From a checkpoint of a small transformer trained on Wikipedia.
Architecture: RMSNorm before each block, rotary positions, biases, untied embeddings, normalized queries and keys.
MLP neurons of a small language model. Each row is named by its layer, matrix (gate and up: input weights) and neuron, and shows model dimensions 160-255. Each number is 500 + 25 x the weight over its row's rms, rounded and kept within 0 to 999. Numbers have three digits each. A neuron's up and down rows have the sign that makes its largest values positive.
After each neuron's rows, "fires after" lists the tokens most often just before its 100 highest values on Wikipedia text that the model never trained on; "fires in" lists the words (lower case) most often at its 100 highest values on Wikipedia text that the model never trained on. A number after a token or word is its count.

L5.gate27:486486532489526522500511495477465496467456496496482504490494483491495525468497464474478511542474493524468489487527512503466494528467509503479499526515487542503501501519470528521487516533526532519497532487511505501537493468494518452495493489536519506454523485486474532523477515478511513497
L5.up27:521460541488518499484513492521490484511511507477476517519501512490463515564490504462496509464487476494467513520517489497498567494500523511520538477524500462465463501526506456508551532506462493439515510493573511511485526511549509489519533522517513493482474462494497529490540495494474505516
fires after: "'" 54, "by " 4, "in " 4
fires in: "s" 57, "his" 15, "her" 7

L3.gate709:485498448470498508486468501483536514480489464484523554467536506496467498522507501499467494478544461463500501494475507472495529522501505514497518514460545502498530482459506490537486502537512490566512470484504480519531520508540547484527561490498487516516552472502485464500468481501510533535
L3.up709:495511471494493522505553474512492514545459517492505446510535508475499524494499507467493530516503510520511520493535538527513510497490513484531544487508499530484482476498486528465505524489473480520473513441499477517521510482490491523497499473518493475504450504497535502502500476512503474474
fires after: "\n\n" 39, ". " 33, "\n" 20
fires in: "in" 82, "on" 5

L3.gate522:520510488472504470474526501489523510523513490459529487474517513474538525513537494497517508479458454444530543477493515475507458549468509468518544492513463496508506520551480538464500512501454466513517499507481489493496519504449493474481558521513489482508440536463509466493516549480496458491
L3.up522:485557499495452496454473497470464468458478477517521465435515516469489504537465495500497471495496506532522539551517539501496490520510459477535560516489479515459492494487506490533520530474506500514542527524466509534496497524502478499486474528547470498518536492484523525490469479492472487530
fires after: "in " 21, "when " 11, "of " 8, "until " 7, "N" 5
fires in: "that" 17, "she" 13, "her" 11, "it" 10, "he" 10, "this" 10

L5.gate949:462506501503504524479504459457499515528509528512518443459474532491532503465540521511536511488512479488510499518531452492505505504491490534524534530479484528522481517513534522509476493466485502534482474508500551582525507467503507492493500474545464495499504477492484485492466532504495479469
L5.up949:499531462496494520502512534520441474503495507482523507478500492494575477511472487526452475519520551524527477527545522488505492496505496511512536492525488531497488486488506486528453475492488515494464494477480491484469490491483483519485533500495507503497488505503498513496499505519486538498
fires after: ", " 20, ". " 18, "he " 9, "He " 7
fires in: "he" 40, "was" 11, "she" 9, "as" 5

L3.gate423:499509448504465541545494488533502481486493534452506522470504469510515473486489517496457507498524523478474499487448535536493461498478519489461553499525482453530516510500458499484537519541478505525484464523523471532538506485543498526523493483496439502511517498481501483515505523507501500495
L3.up423:508472519501531534498531457464495517534523510557518474512470495487485520488489522477496479521500511527494500522538516501494471483499473509512488517508505497510480487406460473461519512462528505484527453478516516545495467444504571520553511490487494494518520498490511536481522497449487507449
fires after: ". " 28, ", " 23, "\n\n" 5, "the " 5
fires in: "he" 70, "she" 8

L3.gate449:522497499510485514503515520484467490483517532469479485463458550516492491495513506479505512500510509501525451496516513520451479504448519534507533451541506474500506506494521513486522472525498521498531469506531502533514509556474519523509490474472505477479461512514495468520513493447501507499
L3.up449:478520494523500546488467489437510487457512489476512531529521489504477505463497486437486493505527504495531507487450467498468483519496490487486523507473542534453490513477499490521490554496480561498472487485567515514504477511483476494487529501540507478484464518550494471534523518493531517495
fires after: ", " 43, "that " 16, "but " 5
fires in: "the" 78, "this" 7, "s" 4

L3.gate397:452487477500540495473548525465535500518524487513443501513499534537468536472460498493533491455522484499525538445511473507491483535482525491539491462541536530550505487522483537526476470517485525485508477475543495520521494523486537469529561485486490488491503504497516460505441500457526513499
L3.up397:460492511485546528499511515511485478518514490507514495488519477530534529513461526512461509523523542509522520486507477509524534500522474511496531444508508466527540490529495502543473500540481518494516467495430508510465482547502477488470489496489479532492554492488507506504559509529467455489
fires after: ". " 46, "\n" 11, "==" 8, "\n\n" 8
fires in: "this" 29, "a" 21, "the" 8, "main" 5, "one" 4

L3.gate155:503474479506458521511562507506514470524477477521506509503523498506461497456513492481463517503565519514507526459466514489502456527466475475476495487463482509528534515540522485535498529510458512510473524495507482533523496536482513519488507471511458495453476464476446487504477507546509472521
L3.up155:513508550492512471478489504513484463474474522492498510490532530529511492501489494508515506480569544504474496450513514496452508494517550487528561460496495559503500483470508507546539516497488508507503490495513497504511505492475514472483509517495478500492428511513510478497531523480476446474
fires after: ". " 33, ", " 11, "\n\n" 11, "time " 5, "This " 4, "days " 4
fires in: "following" 20, "after" 15, "when" 8, "despite" 7, "of" 6, "however" 6

L3.gate308:456504471466499485513500496495481507474526496445539487468485528534527506505522477471539536461478554433481485503522494504520483522524508498481538517531454527484516504492515526535504515508525485482464479528512516501520506513471489515458501465533496494497526505509466437521519469518492467517
L3.up308:491481529472535488521471539481525503535507510473514488484501490516458546478489467547529523471527487473466471523537490502482524495500541525471503493497489528446533495500472465532511479485518474515503497505504486533463472528463482496482499489487512504541485504520491532476504459483499523470
fires after: "–" 31, "-" 23, "one " 10, "r" 6
fires in: "0" 19, "2" 15, "of" 15, "1" 9, "3" 8, "rare" 4